python train.py --d_model=512 --head_dim=64 --norm_eps=1e-05 --qk_norm=false --bias="all" --parallel_block=false --init="normal" --init_std_up=0.0176 --lr=0.000541 --schedule="wsd" --decay_fraction=0.813 --seq_len=1024 --doc_mask=true --train_tokens=566200000 --steps=8640
MLP neurons of a small language model. Each row is named by its layer, matrix (up: input weights) and neuron, and shows model dimensions 320-511. Each number is 500 + 25 x the weight over its row's rms, rounded and kept within 0 to 999. Numbers have three digits each.
After each neuron's rows, "fires in" lists the words (lower case) most often at its 100 highest values on Wikipedia text that the model never trained on. A number after a token or word is its count.

L3.up1030:525485490499491514527477503518481515497550519549423510534493541446475488480509515473496469480515514505434536498506490492509502503472510523482498506500488511427521497499517451502467514446478517471480498495484515496508497492483551490430468519508482477494495478526526426536486500523525481523518465559505520495452475488475423532484493483514506508472464487503469463465443499508549490491533484509528498494511586491482510556503516513504495522486527535485521493518482532502508519490488535470491505491503467473482533492440481474513478525469468513514468516495505518479532542483486499464
fires in: "as" 48, "either" 20

L3.up1066:527451482471520494503533499523500509522490499498510475507513499522486516503453445569487515519505482519545518478536518522487484521514523508494501471486506480504530516523462472474490518517471527516514527518471518478482499472513476527442488534445564551482514486538486446471445565489485488499537517499469483493520466502516504508470472503448537469502501502508486497481492480501522499456503511464502507519532471497496523490522487432490499484514495531475447514524535509507497532483506519498471492483497489484516481481531511557501472519415521464475533488489489491481491483522524481538
fires in: "three" 13, "two" 11, "parents" 8, "four" 7, "few" 6, "several" 5

L3.up1532:489532468490506505487486447469568505525510475498519468489531505493453525466532533467470499494521524506506512480525507490475497470482507538595544522485461504550499544476481494501462459533513492511515516529539496503527487524524522506514511507510504509472463491490474522573520531507495518506510496457456470485486486509520537517496499515460451517443471477560429476528513512496502480459523480493479522485467493532510483555476527464517517507513494519475480493498507520515465480539511501465484492515531483509430480512497500501500437509517503479487480509469508481527493459521520505518
fires in: "he" 18, "a" 15, "its" 8, "have" 6, "were" 6

L3.up1181:517490498527531526496484546521455512496545525518497536523511515484474536467504527536478467534553510510516521490498520476559519499551527521448499518521538490484519427540525517542488502486501494485492472438499489472516507468500507479462531515479513493519518484502512503491506514473511555477513509579487526531505494508471469546478496509546464507559511466489480518495495474501476485490491514508525535534553478506487468458503525530494539523462502516515501460559484512478464486437516517527528528499482478514503491533490488514515474515486486529485473506501494516465503466526458490527
fires in: "by" 40, "either" 15, "both" 11, "from" 5, "at" 5, "in" 5

L2.up1149:488476500470452510500471443506508482461487494475479470505522498506447510470492549503524505497522520523564537516554495533502485498485506482517517549500475489502526459479542497502445517522509516491481500537521507498511511495520495546491495502509492481522488486484543494509494489498491520516484475491533505498522513477497471522520513537518492502464483490507471529456472480477494496501512455451489518544498490534480478475530512442537448511516538505525520517502485459505524513528508460466469531482527467502482507507469500508455479486504484479486495523516468513426484494449504542477
fires in: "is" 22, "and" 18, "who" 16, "as" 8, "kick" 4, "he" 4

L3.up596:477485480542464512471470521527506533455518483515478502543505492532474487480490530530480509509480505506530514482520489500575544489429481458477479536518528462508511466489455494527492508492527472444500494486468489467558514528522463477502486483485477538499502490543541536502471481505498525507521521508478534519531503490494489485483489516509489576511493476494478464492489493525493492542506469471454524520502529477498480540509491505476524503553517505482489515492514484551494487484498491505511472535493502515513518533470505482526537505483491520492429463561550520493490478545508504498
fires in: "to" 32, "not" 22

L3.up1637:494461507519498460538500511499467521468539474524490484552511487491501518468528505504465515492458494523482479565538508515545490503463500464472501508540490484567482531575455532536509534437513512480508480453491531484505485514488510493486541506466529471488508485544529502484515512500478559504465506527502502494516535475491469493457515503515469519542546482494504493482460480522531502461536469465495502496541497503527516508466503473481504479528522510521501512482489498492474427537510503526502513513505535529529471495529521512497497478488485496514461483474487503476515486538513470530
fires in: "to" 64, "i" 19

L2.up1478:509479507510498494437437499522510503454540508510483497535487516509464492472490507547464471502483535486495453489509512486488526514512481492520491518520528511551519534530489504483429520517495482499509516516487497507502510513486485508509496526473505510471482493537471512518514496507520510500533491517503514518481495481476497524458502491559465522513500479521446475466502504491507481500464498507459468500496512519491497499513525474511531487528521525491506507538510526524516490498484495520479470473515500520533492503521508497494475475470459522501492478497511539489522470563509440565
fires in: "would" 19, "is" 15, "had" 14, "and" 12, "was" 10

L3.up1529:483470503475464461481492450506512567511475496543485512482518495513480493457498471486523498488504511504515566512527505486477471494504501444461484480502457536571472544474527486464526469496538460459550446507484480557480507553473486500469469494499527514556500493523497461469489465526499482480470533512525511516488500522482521532518497524473545463520488488448518473459446473541535499506475497504499503499516498490505480502517502465534427490480463507497461509499483520523494537496496484508485513467517490464490478536500494517506539485492529478521519451530508532512479527483497476510
fires in: "who" 24, "which" 15, "and" 11, "footballer" 4

L3.up151:494510530474473463506406529523516528456483515513495476543479428536484476477487508518495484495519520506530481516527503507471496485454520471491492490488506475561515496552483515493495513481498479509490469492510493491474504542515439562484468489466461509490544496502490445497523505496531491495530451503473523475466529511498520520450480504522501505518499472525464469456545526575530497478500429484500527480538510486479466483484522472503500497493530486522515478480499473506475537558522502483508553491519523526498485514536492489497455494490527492493509504523493483486499452466460475509
fires in: "two" 21, "to" 15, "other" 10, "i" 8, "one" 4

L3.up711:470503521443502526482487476514490524501517494532433514497483506535495543487547516485460498509460522514508521482457487495434482511506518495459501524486480523497484525466407521411504521501523484478478495467502504535544538570488497489484468525520476487490510511490501500501470530488498515500509489498473491519477544511503494517443491486463522504489536486528493472495512489510494500466482475504465516498506512518497482518508512503531530499559501502519502543516487475478450504541532495498492480487541486513466495485502511539525474492505478468529502493532475466483499472521472511529
fires in: "time" 23, "of" 22, "most" 19, "way" 8, "that" 5

L3.up1319:469473493480491503510509482503470537515477452497476510503521459530517543487541564501541490519498502538513582512503479494536489510519514523504492511559490497522478449506434490503520507522516464508504512461551524530493500515512513526538486491527577543463499488487492502497513502489508541498562528478464476500496498539513517518493478529463510532546453465499485501501456504489498509521515501514483522535485504531462474480496507514479512477505503481486456533529503520493464530493523544533475495554437512497462517475532485472505469481507502469515482514467490488480510447465465505498
fires in: "of" 89

L3.up1335:479423494508468504504509485540505536487513473515479466549508485514490482484508517501459462508513505501505480498524499521519457507521549463489510511513526469507480507493492483489511488467530490457484523521465505477552535507508492520469470463496515487527478482526536462509448532515484483494526544544486499494503499504490443518546491520489518464505503483534470487477485427510525520520513495521534479523541493525514509517495525501534431475495534517528506509516457504557475515511501465498461473490523474475469477512549512553498524501489497473537502472469488493473485522485498477494
fires in: "after" 35, "time" 13, "goodyear" 11, "years" 9, "before" 8, "father" 6

L3.up1261:472495510508495497475490510491484516527498536541508513486534508510493565499492515523508476533505530495493539509529516473467463472541503550454488524494502511503517507508517521535540467483502469524512534475534475490459539519512488449472482499487488501473483506500494528520502503496492502509490519539463516546477505529494564509467487521463504487521476497445543515538515518519531516486516470518444535560440527462479485484450523507480545500494509539479496484500494494509466540518496543532485537503482463536488506528474454473490496490482462503520481543490500479476482505472468458517
fires in: "are" 23, "either" 17, "both" 7, "between" 4, "those" 4

L2.up771:487524506500486504504441471503501564509488451510470479518487504506483490472541514486519501500511475530535566495468524497432475481498512519515521498517493504476535531478483532440475494533494519484450495519523516503519503538515536483503504454535522508549482506498489518538448530494492492513532481455513477488469457487504505569480476518509511482497509470556447511474541495519470494509473483529476521458547501500488495490508523520481492574511537537522478523502492481481485501534526478446479456479510479506451476493519504526502461492473527484499487502496445467532493486464514541496
fires in: "he" 25, "as" 24, "with" 17, "by" 6, "against" 5

L3.up1008:488475480555491505528491510489464527508535446501490513525507530542480523503507498547474493483537477498510512499522504509514513477508484506514515530516500502522513485517477513502475497527510548462513520446535502495508487453529488503480512560508507452494492491508539508542465502501461527500500518508447474453490499486509508528488502509518506528504439485463508508522482480459467476473514512467462502524499483517523528505457534511479533450504538517489520529532432471518490449491481487510476468536472519491545480526479517497505446504480463519464486503489443442478531469466516504480
fires in: "a" 68, "an" 19

L3.up742:467492525474436473493488518497504525485525495516497515462520521494509493471531474544504453518496519504556509411518497465480443501494501504508491476525510509488500552532477552462520492491492467460552528488531519504506505509492505528529491489511475508509460480512504503536491512469497481527569482469439474537471485475494499529480481531515536483549505469493478499476527505502508522506502480553492510487561526484484483525461519485518492510504480550517497524520534552503470466543537496490461476435539459505491505490459531508506488492490476477498502491547507500493478453495501470506
fires in: "most" 23, "the" 20, "season" 8, "other" 8, "time" 4

L3.up112:497467526486436533500464481485526507461513523510459499502515459566454525466481536478514489510493510519498538525540494526467510490505500478462503482519481503548546482511527493456480457481481484466473434507490484523491498536540465489481510524506489484489495482533525481547513501482501494509497490511517535510471505537524526507475493537516469534490514479495474525476498538529528489492489461529473496461483527496485479525490506489504458512568477514475491530519503534538472523525509480510506481501554463510514499526515512571482484470514493480526471534542517489502488492468485502489
fires in: "that" 37, "by" 31, "who" 23, "which" 5, "to" 4

L2.up3:480455462501520506532485482530502496491529489468480514520510473504495564473558475481514511526489508530482512526501507513515499549484506509500521476513489516536513522499524508503515437484542479491500472515503514532532535509538445490471473547542477480511489498495480504485554523508465521494498505554508510522507453478513498552507477497477472508478499478504536508466527491498520490485493454499522495486486517488486511513493510462508473523525533511452494496491447470521496457534508527490510545484519487502462499518467466524490503512494515456534514468531522481502488474487492473470
fires in: "which" 54, "who" 20, "that" 10, "where" 5

L3.up335:515449530500490446501506478501502505470485459529486503503510502555521498507492526496533521523544501473564491532550509568497498485467527477495499532532472539521502487499446544498492520481498501465523518482481501501503514519476502524511463525534526476545540498464483468508499506507454546524539501448538492515492527514470508535465481523536487553508485502488494524479500512451493459495476493489490496504538536514498515495478519521482469467488519485505447507506513522499518471493496495464520443507465511502491512513459514476516490518504474473471529505531486491494475474470530507483
fires in: "the" 78, "a" 7

L3.up226:475455505532509469498448482511497519525455515536487504497542478491516550487492513551478458531508484487489458485526513527537492538515494493504494497494501503484472502529509548496468527459527479532511535514540530475502506507483510483554460487495522483503517502539473509522496496495464541485516472494503498489540489512517491480500502509535507545439488486486508544466520527503545487479506491459528503535555531492493506521481518488462540465542537478489462466508526506546475488475505530475510460474533487484509514471465506487489504525502490509501508449562497502473489507522514497487
fires in: "it" 38, "this" 14, "the" 10, "plan" 4, "description" 4

L3.up1778:489498516490476514481476463508533489512523516502499493465498506482450541494504483530532499496505482491490538477500460494456478495509483563547496513511484520460504541473482502502496516508502480499476513515531465494511500539530524501481538488497458471466523504544494577524463509503520481497498447462463504528467427493513521506500499523468497489481471482503511474555557490497546508476504497484472482503491543494483505556489520485515504490537524515503472534510518509513457501520490522458512473501506465500490512514507481516516478497475493487495488511510511524499495494511551536529
fires in: "that" 38, "without" 7, "all" 5, "alloys" 4, "have" 4

L3.up532:484461461560538471497541521494453498463511493514509504514513493491522523500529475498499537516492515532507555505468506523549561507505521485497524489494522486535469514483461474494538456478526485498527482441471531491507502523482492505484530482495535495508516490507489530519519494517471503521555480560445502512534445535499503469533501511443460509544498466523521518477467474529500483509514516509544502511500533468512531462493497529488509490511472526504501510518475458513429495456520459534522480494482494496461506497508478531483507486457493510553533517469536509537469508449485508525
fires in: "time" 25, "of" 12, "young" 7, "older" 5, "old" 5, "good" 5

L2.up204:509484506451442514493471467477492468475510476512488513494511498516479517482531553491501504529480509516491533489501489479479532493495484489523501540498533466531513531472417552487486495539491455512510486492492544492517490525500494468488467559478475490501500496527495517489471518485473554494526506492517517498451461485495517483435491520500524492501516481501478487464521516514524524488537453513472545519526525544474483478491512493532509468553500492478503536488516496486435505505495482498533473466547486505535485477447489508470484470510480490506546521500500511466499464492490530491
fires in: "to" 49, "that" 31, "for" 11

L3.up141:542478502462460491487452528482528487521524545495502507513474511483479465490488470474492460511504494511463511498467516470494440474509554489478508494493469495482535505513483466419480479529513511497530453510459506510533490500483535542522507502510488543505509489494502485491508509478504522470499480513517512514542546510522472510478495515478496483531534492491477450465479507557522507470529456500506523496516518462511498474500535475497519524470522523469490465504513518485499551464497474497441473441533489500472477491538481499482508498497493525475449520507487494551494522472551463502
fires in: "by" 52, "him" 8, "it" 5

L3.up1398:500508530443502505523497478547538527522513498501497510504501550503454499484498544510484463523540481497541493466523506464502472494509561541507500577499478515506516529474532543501417530478483490468501487479513492469546513522481491532517516489501498516545495509523526497503455511498495515515503524451480507532484511528490521564486493514459517543509449479538481489516507473515494492505468489502522505513475540468479463501510521555504507514495509526544446476519463496480457539467535508500455474509521513539476507488502509515508477506509447504443508496555493486518475454499507509496
fires in: "the" 60, "its" 17, "her" 10

L3.up1185:535506499532517469496434518498503522526552479531520488473485556507454524492519467499470463510519548496488509496534506499484504480513497538514478532491501505511489545516453483472499493497509523515463521529506514504527515469516474486517478519519497545455504477521511515539500534514501542482469497505471522519525491509525507498502494476513489544485461474495485439510455490491480512501500490542489514521540507544510498519490537480473493502455492518510467526515496506481510552493506523477522545537478501492498515497536473477554467530496505517507486473458480490498495467474487475506
fires in: "be" 32, "being" 12, "a" 12, "its" 6

L3.up891:527468480499489491482493451511518528505514472534488462530505518482462515479518534432466493496491530508529509474493512512508432505478496506526509505550488486498529523497496491521459480500496474505507492467476466501536515491508530478477522508534515477494517491551591475499482521514503505483498455500491489463481496486521495582540503518507509497448461466530496495535515485483514495536501505501530484496500501537477464531496531473505526512495514535458512509507482471560510464514503516472484493483533497518516498513470504497521485478511526507448491501571539535522500478462515491466
fires in: "as" 88

L2.up934:514488510473510500517496518515441525537514529543434520530505507495483514513501458562476492533503496507511545468473524494486486479513534508490492515451500479488500487513532518520479501462493464496509487484499503476472519460508559453471495513510512527506500519501499532475535478521472546505525496449508504419507510506545528490455513506491439471483498531516517497527485524523496495488475490496505496497489514465503487518520499498519520469477507492528483496491530521475465477439510536488533496520440514503500499484510507448519496532520496519512480532513478537483540527556509512480
fires in: "1" 18, "3" 18, "2" 14, "4" 8, "8" 5

L3.up1716:521461523472480518491469499521487529489497514514499498528513486502459506501514513528457474503525508515499473487532502562534505553522530485520507476519511473504511493529504525465465507484472499512523506462498513464504509524501475476469479492480551431540512502520493438486502478494469519484532463541498534489518486497487489545488505487503490496472470465505484516469484471513504506506496512463535510518483484515522513495521526451500464457509513526505470474535503491526515491500500500445523477505514484486578511481509519570500452493490454505468479465528464500478502510461528495487
fires in: "he" 17, "she" 16, "they" 15, "this" 13, "a" 12, "his" 6

L3.up519:522471469502475493477479540509529510477551530495518473531504461514511533467456469459477495509503546481471507482534498502478507535451512504474506452513478507488519468535528509531486522472494501507447463463466510469527516546527497529457519498516519470485514496496486481501513531502460509487491525535474526556495536504501502537494508510477484506510508493488489532487514514491508509467499502485515472523505477482498507478492531497491493546461508565486540462519502533486513482522473513473516545479536448514479488522540513506529497505495516507494567491533500476527493455480455481539
fires in: "both" 13, "between" 12, "from" 12, "which" 9, "to" 7, "by" 6

L3.up52:521463494446465470481497482543500509517509522523510492505509517507441500482454497476441465506513501504502511511536512540504439510497513511530518511520495498553561500482497500536470507500500478496504465532483465474519525504490514536513501479470487520499506498505507505495449464494521527510490503455479513499443519491517515527482497502524485548501474497571507480521485489524491496523516525478516508494472506508481464509487519473492520502541536503472498543496529460566497520495531552488471496502532492499485494494501494442470493470526505538466471501551506511546493488478519491486
fires in: "the" 28, "s" 20, "a" 8, "to" 7, "t" 6

L3.up342:486473501451450514466490470554476527504495505519480490535507496513496496480454522510523493523499487514520503529515500517539485558502496441479483463555503493511507500534553516474519471467457474504497480481489494524527508464508492523476493480507535510523474505543512478557453557524484529525522495599523513498429464495488483535493497528513498498518472481515457499501456478531485498493500464504535525501542499538474518459525512478492522493491526542495464497520505517511496495521486470462474473470509487468498510501508472512456492507461527515452449494505548527496502513453510517498
fires in: "by" 13, "with" 13, "when" 11, "of" 8, "after" 7, "time" 6

L3.up1055:516505510455481495488485503513501516476511486529525499508511504514487526492498449535481515534507539484546537492564514507500513524507500521484513459519485501486525489463538523478502446498500508489514500476468510494491509558503485456465514531533496481474540481502513478493495526493488490498489508554510493514498489475537487548521483512481513486502481488492488493465525460522520475501461474483542494513506523507494485467466544476517483514559514513478511480486496540533496556533510483491516521490498467498501496492500518523477542530471483480472502525553495534492494456435440476481
fires in: "when" 33, "where" 21, "which" 13, "if" 11, "as" 8, "what" 6

L3.up572:515485462484486510525508501551519530499516474502472497521521512446521458482537492506452483489501473505506479494496517521517473485525492517507522499515459488561552520490465501504462508498498525475492474529510506463496510490497520513499494484523477482488504485540501520517490519508505536520501504512506481496477546466502491469541491514470477540511500502538469510501484556525499476487536463478496497487488473537477500505492528457523494462525525490535506530507517471521504525491523518465473492501520506468468524506520531493481450482486481477526493496547474473541480492474535508536
fires in: "s" 27, "world" 13, "a" 13, "in" 7, "and" 7

L3.up880:489445515520469525478446524521465503476532488542479506523516530502467515493515483507531492530486508525472472516510520506500500482514508502470498475478506483438502509508494456448558499473483476496508519523464487501508523510502528492450503495537507463466521520472458467500457539526451472510491520550490518528467475476485495532485520475510497503498501459542492494490453492542512497514493468518514499529523500472488518530506526532548509496505533517491445492505520486540514519524511527439506484471507456477504491466491490521466503502481473530538484489481504462500493524470544499512
fires in: "for" 20, "of" 17, "as" 16, "to" 5

L3.up579:501489488508495479510500557512441458490543550502509505541511494498504467463537528495503474528507494531565508493509487488501485489477541486466505499511485427453506526534466612517439486480505482535531537464516534455549513481511505491504473520573548526486480496502496497488445514479491553524522468520441477486479506441491486557491503493539514483485495468507450536475489478471510474487499491452514501517563491480495516478501498494523516528502475487506480475512483494500481464531521494455487456489460485523517514520492493487487504502485491477486478452522496539461511467489549477493
fires in: "first" 14, "he" 10, "it" 8, "was" 8, "aon" 7, "one" 5

L3.up627:512512499454477505539506498459496482509548570510467482462505535481453507506517495502507465514481509470490544471521501509469497509529512532492510473493493465516523490493518523495505495524478490515501482514481494473474510496494519499472458523528504450496512495524506501512502530498517505477502482521446511522502464471511535476508522527436472511486497490461526506491524525524539512467506465494519511510486484464505460511493518495515489548534541542472533493557507509524467515498501514469513508493515453491494523507486504510480474499519477481482511499570481507468496493482528466519
fires in: "that" 59, "who" 31, "which" 7

L2.up96:521466517520513503506486476508499523516524492509527504514520513538464509499517460484512528505504490534491550545494515495470517485518515575461515559479515509442518491503442460483501511525492515490503491509494512531484533479516514509499454504539498517467466503504473555473512515465484526509488511482459470483481500512492530516514492498452511499492500517526500481461484535546497474497492461532494522527482478485495504477507479491521534524498482503503478541469548457501487517474516506471514533486480478533421507506495499492518476463508480514485506500485512492476498503524486502515
fires in: "of" 27, "for" 21, "in" 10, "during" 4, "on" 4

L3.up30:511482481431454503479460491513482478532526496469495526524508518496480506485512486466453522497494522498478484497483488470550469499474488465485489502477485486430519579518453542496505487482505439502521496487505533449542501489478540506486451525483489509533538491501509479467490532497490539482507495517466527483481536490489506516507494480513559539518536478505471505478473495541498521486510496482509511490527510523502538520513516503495533543540544468517561506506526462494499506472491513500486482504523512502509508491499509530502481448503467493512505476515476528500493492505527499519
fires in: "that" 41, "it" 27, "f" 7

L3.up327:499490555518532472519498509510504540463524454540516500530502542493462524505471480548482528508511515508537500493524529512493507492539505463481501459529512517521500500512437546471438444530487508475488524451503480529444498472487487491500496540481494509487499490513500478495491478490463501494505516490474510489485521441487469499441503476513475510503502488497465515503508468499464508485460482535507545475528485564490470493497499483530532441508526500517490539551550483529492488502507519466490472501478527509534487486448520521528511502484498549504488515497461513490516452479457502497
fires in: "a" 45, "one" 12

L3.up46:514437492452477475499432527490500503473512503520482484511501499494513508490498443499524448487490491493493464582489477518487462496459532449510496519497470492492527536521484521457474512466509516477486490515505543505505518515498528497509498514475509521526501493499531463477504500499484505498467483499504505494537496441498509524520456495501505447504537513518461523471525498519512531485476486502519487482530529488515487504492517493479461514538504525500482512500473500533488477506515488487501480515513489491514499500500549545520488494472501501492489500511509482506473496551513495525
fires in: "it" 30, "he" 30, "which" 11, "there" 7, "that" 7, "who" 6

L3.up1326:489473487536459489516458528521411518483511507539498485546479479528514519480507517515485497494470483519510514533479515510498524501476469477490473512500489483528502553539490516539509509475522474463482462466449538509527495525521488496497494512473477494498492477533513486531508482481476542504477484538502521494513475463492476477463493483561465500513545497503507505493465515509542517492500490485493511511545544512494513501483503484497533476542516528493533519515473492497469450522510509505504493494492489503546504458508519521504508489470521499505508496441496494490504510489462480526
fires in: "to" 81, "can" 7, "t" 4

L3.up881:496493480518502493505502524491467486500485435512495474516507481484444540503555500503497544518482507509483537528503502477521494495540519496493505542520523493562503455491454442484509482546498520486474477508543547516515523444522519501535472520518535464528455498508510515534509518488471500478513466537453527533528500493524474540531510511479460519481471487463526494468477523504489484504559480521523506514486479522519493482505536487515461465490511478452480561513483453533467492489511486513512489525475501496547482485487460513520469496516510515491517503465482494478511512493498462507
fires in: "of" 99

L3.up465:486478496491496539533526535493535477529519537501495499450500528498481529534517521545502491475545511520523539491489491500481461468524547506477501490522515475495512530507533508520517482514502518544529518507488470460486507427519558491487497524488527537498505498550506494502453491533475526513510490540508458465514489499505487495526506488496523453526465488476512515516471518540511510494532532490496506511528522538517524518514547485487504505486484486511481520512527475512475545451494532489521490514520480484550486492544496488483466523484487507465493502446521515477502503478521476519
fires in: "two" 15, "three" 14, "four" 13, "five" 7, "several" 5, "multiple" 5

L3.up1678:498500465499471497488508448519558506502504527528468491495533520491507515483465517491504465516465532503530541465541512476480451547478516506457514523504477488479521453480497482540437477514504469517485469521510521479483518504481548494512476500487502503529517484517513477519462535543487475529508485469520513572475537494505480517427506531441500480474485493490504487474525453493516514474513455532527488491459519467486498504473503482470492506519515513517483521515518531523497521504484548441486493490543493490500522483515531509525504529507490491475488458569530538471474500506538491495
fires in: "which" 25, "that" 13, "the" 11, "different" 9, "what" 8

L3.up430:545470460493466531492446474515474472520528504531451485499511507478495486483503493487467454514496481501480507491487492511512463464455547494474520517534503486499516493475454548506462486456505511511518497534485509499540507489513523476493477517518507494476512485551530495533456477503480526486495483485507482511474493479478504553494512521503490498545497503524452490490485505494502494513524469467466523510501508485528492537482525469515503512512522531491523511522518501505501517497495496498496474502508476499466519506490475516514467533497511509478474459548514489471481485499568480469
fires in: "as" 96

L3.up1706:490470498493505499520501506549497492541493532519494490520504423517504554486490515498502523493530514506521486525489465506541447489477515531533495523522482534468522481524454498484505511439538498480514523470484554457495509515480519515503458522488525520509522502529541443513476529483515525484495500498497469514496517520520521541545514522523521514483485489528503512534458502533491499507518527513523495515543517489477555515491490521487494478495541498506483461492522499510435478488471530483516474525496493472517483463460504493504448482499522494516506503503474482437485468472528490484
fires in: "the" 60, "on" 8, "this" 7

L2.up984:490470483521480475527503447503530471514508460510489476500524510520459542502521488521516511513546527539484532496516488487488481517491528541466530564486486514518473481490482522555500532490525491489492538502534527522432520463528545501452545523473513464494471495468493475513458494516475514508490474469507474497493506482542518472492499514508480486475501479519495512550507517492534466518507481473504531532422515486500471567459512463482472469470536541511479520503509488541432479492517553487482508511529505526483486537508506492477446492502488491527493549495444527492481560498523505484
fires in: "4" 26, "2" 19, "3" 12, "1" 8

L3.up1977:490470512524515486540486482525471521490543491501494507562492539477455518515508516485475512498527512522537526486513528536487511495476502511441536542493531450533499480501454541585480546527504503499495524461508505467493511463501493479485479495477526462486520480534503550522456477504523498530520467475485513499497498510508516496513471492509510501522449473490521562507499493498511485485485503488492510529513483486453480505483525455454507527494498492477505514543531464505502480470509511530472454511520516522526500518458512492469473504492499518457461470508503485479493515510499490505
fires in: "a" 49, "is" 13, "held" 9, "an" 4, "was" 4, "located" 4

L3.up347:541529497484473493489445518508489513490541509520473467526492535505465526504480482458476495519541497542502548526494497530481482516496532490473488499471518467471506531468512510482524525493507489478479535553477480458540519492518485446458509477542483536501507501529513498500495550502462525487526485517493518496497524499519509525482489509439454453468485506484503494507472468520496488474485515524493492517509513478500486492534517525555507553471532542514488515477488524461462505462480507520485544482429498476491509533578480512509508538499506486490467454470465470481484475540488500526
fires in: "for" 24, "on" 21, "as" 9, "by" 6, "from" 4

L3.up624:530457496521495502527496521491478478491478502530520484503517484496496528497510506513476515521518492485488450485517526528549475501471494499492496506485496461503476495529561539505486453477493482513523536473489536478508514470495546488483484538471538472533528500485520443524481515491506531500489497514461505516533516457514465542519502487532513512507494492451517553481477463498541500470490519454541492534511454503511536509466512508489489488520539495485498492525466493525504466492498527503484451491533508480558462470467499523504502532473515525470523515510507547487476516459572458479
fires in: "it" 20, "there" 19, "this" 9, "however" 7, "in" 6, "she" 6

L2.up1313:486470496484506515502480537514495492544491489510493509481501446537473536512509502546531495511489492539531492442516503465475478450484516506498510520456461529529456510491509523486520488518514531463537537468553496510471504512509516495446560528473487501522513487506522499510506518472523493506532493443501495558473526518496518548504518526496543499528445473483508512544490495505535466505501495498463538509469486531488510464477489460514526460500488525541455513513491493501448519532477542484504500499506486500556494478445502501530437489506452468508514528506459496476474486461510523509
fires in: "the" 24, "a" 24, "an" 4, "other" 4

L3.up380:525499489536495493482495498505540495469500494528494513488492507513473469507520499504468488537484526521518509458506504504475494500448500515507496488504487491518508479489492504522486461512496475493494514521464483501500529542488448471507523532448496498469514478505481489551482515519492512505541478496490496471500489490533478522463508471507483523521499493476470506490584506531522491485484469518517519493503493482502464491500518526486513530486548504479492499488515497517508505498492522517482518504532500569459510504523481458517478521507403527441552480494490505485514471518466486523
fires in: "the" 20, "both" 17, "those" 8, "than" 8, "or" 8, "either" 7

L3.up443:491458465500539506503518489499483499533507509525478494527495503483464504480510451573476459531485490515502484482523521485515534486522514513457507516493524495501514492555506501511474498534505484496508520529514510447455517445531511510458478590449497522503482476532486497464493510507475528530514491525504508512565481434519510504441487482462524464501529490480544480486496512526511506446510509484499543514490475525495522463498516475498490492543503499507506509558494500498475505472512534513518563472482506486517494513540520500468476523491444515479496436499506502469487470534461459524
fires in: "and" 51, "2" 6, "1" 5, "65" 4

L3.up918:529450481487474517488497486494487474485489528517523496479512498514482465542523504455536528506522461508519546512524502542496487545480512497527493494488511473464495514503492538526429489500509491522452533495524528425495488466513541487485499484470515493483498499485505447486481482507471520516484447488515528478518521461496516475485517510512489508537513484503500493488547486494533531492529484529546509531548507513495490445521514450495500478470542503466534485491534505511507531476512526455541513502474476516517489502477492472491492453446551502459438499557494537481474520490478500487
fires in: "main" 18, "first" 15, "one" 10, "1" 8, "as" 7, "co" 6

L3.up2018:503500512479517503497445507530493506511500479506470486562490519547459510509561487550479508499489530502499496497474514488519503470516506495475483529504516500500451496571486496500484473470510482480520526497493542512518513492487520511456498540512479529485457500511508497465540532487467534530516494515487487521501526431485516554471496481519498530503462508503521457507463474513498515499527485480486504532501480508507508485525523481537492497490505522530479487512505511503504475481503520509515515512466509486500489468571497482540482535469530508520518470447467490498481478535476442528
fires in: "to" 55, "of" 22, "and" 8, "or" 7

L3.up574:521507500477503496522472517558488502456520453491531499534500505481473500508520486511479484533484515499518496501520491527515494516491515521455492477534488514510487519469472534521503491474512471474505532495467488488511538544512506534484492492507485523502513468490510527488483489457486521502515513448437500506479520476525495564499491504513513537538470489548503490478530508510498497501501474447502498515509500482476523515496521522483514470484519477500488499468511466483507530495525488507491438479518489502482464473495486497567503557537509496481488513495518532546504513522519484545
fires in: "between" 14, "to" 11, "at" 10, "for" 8, "t" 6, "from" 6

L3.up663:485493498507462521518496495492508523494524441517551473485520500498513495497522500438483534492475498490482521575513513493498471537502515511522535513525502475523494458443446501502507515459513504503417524468492504507511516533500541548499479478525519508539493494524498478511471539509490498505556508527511499500515478507517443517515456506533482476507488492543474487450527496474519486500529522502546478509534465482492469521515527513450450468520533525454499537515525487524476539476528488468473459497541493519456479515506505525481492503463511483462504522536489537495505520466528535490
fires in: "by" 45, "for" 15, "at" 10, "in" 10, "as" 9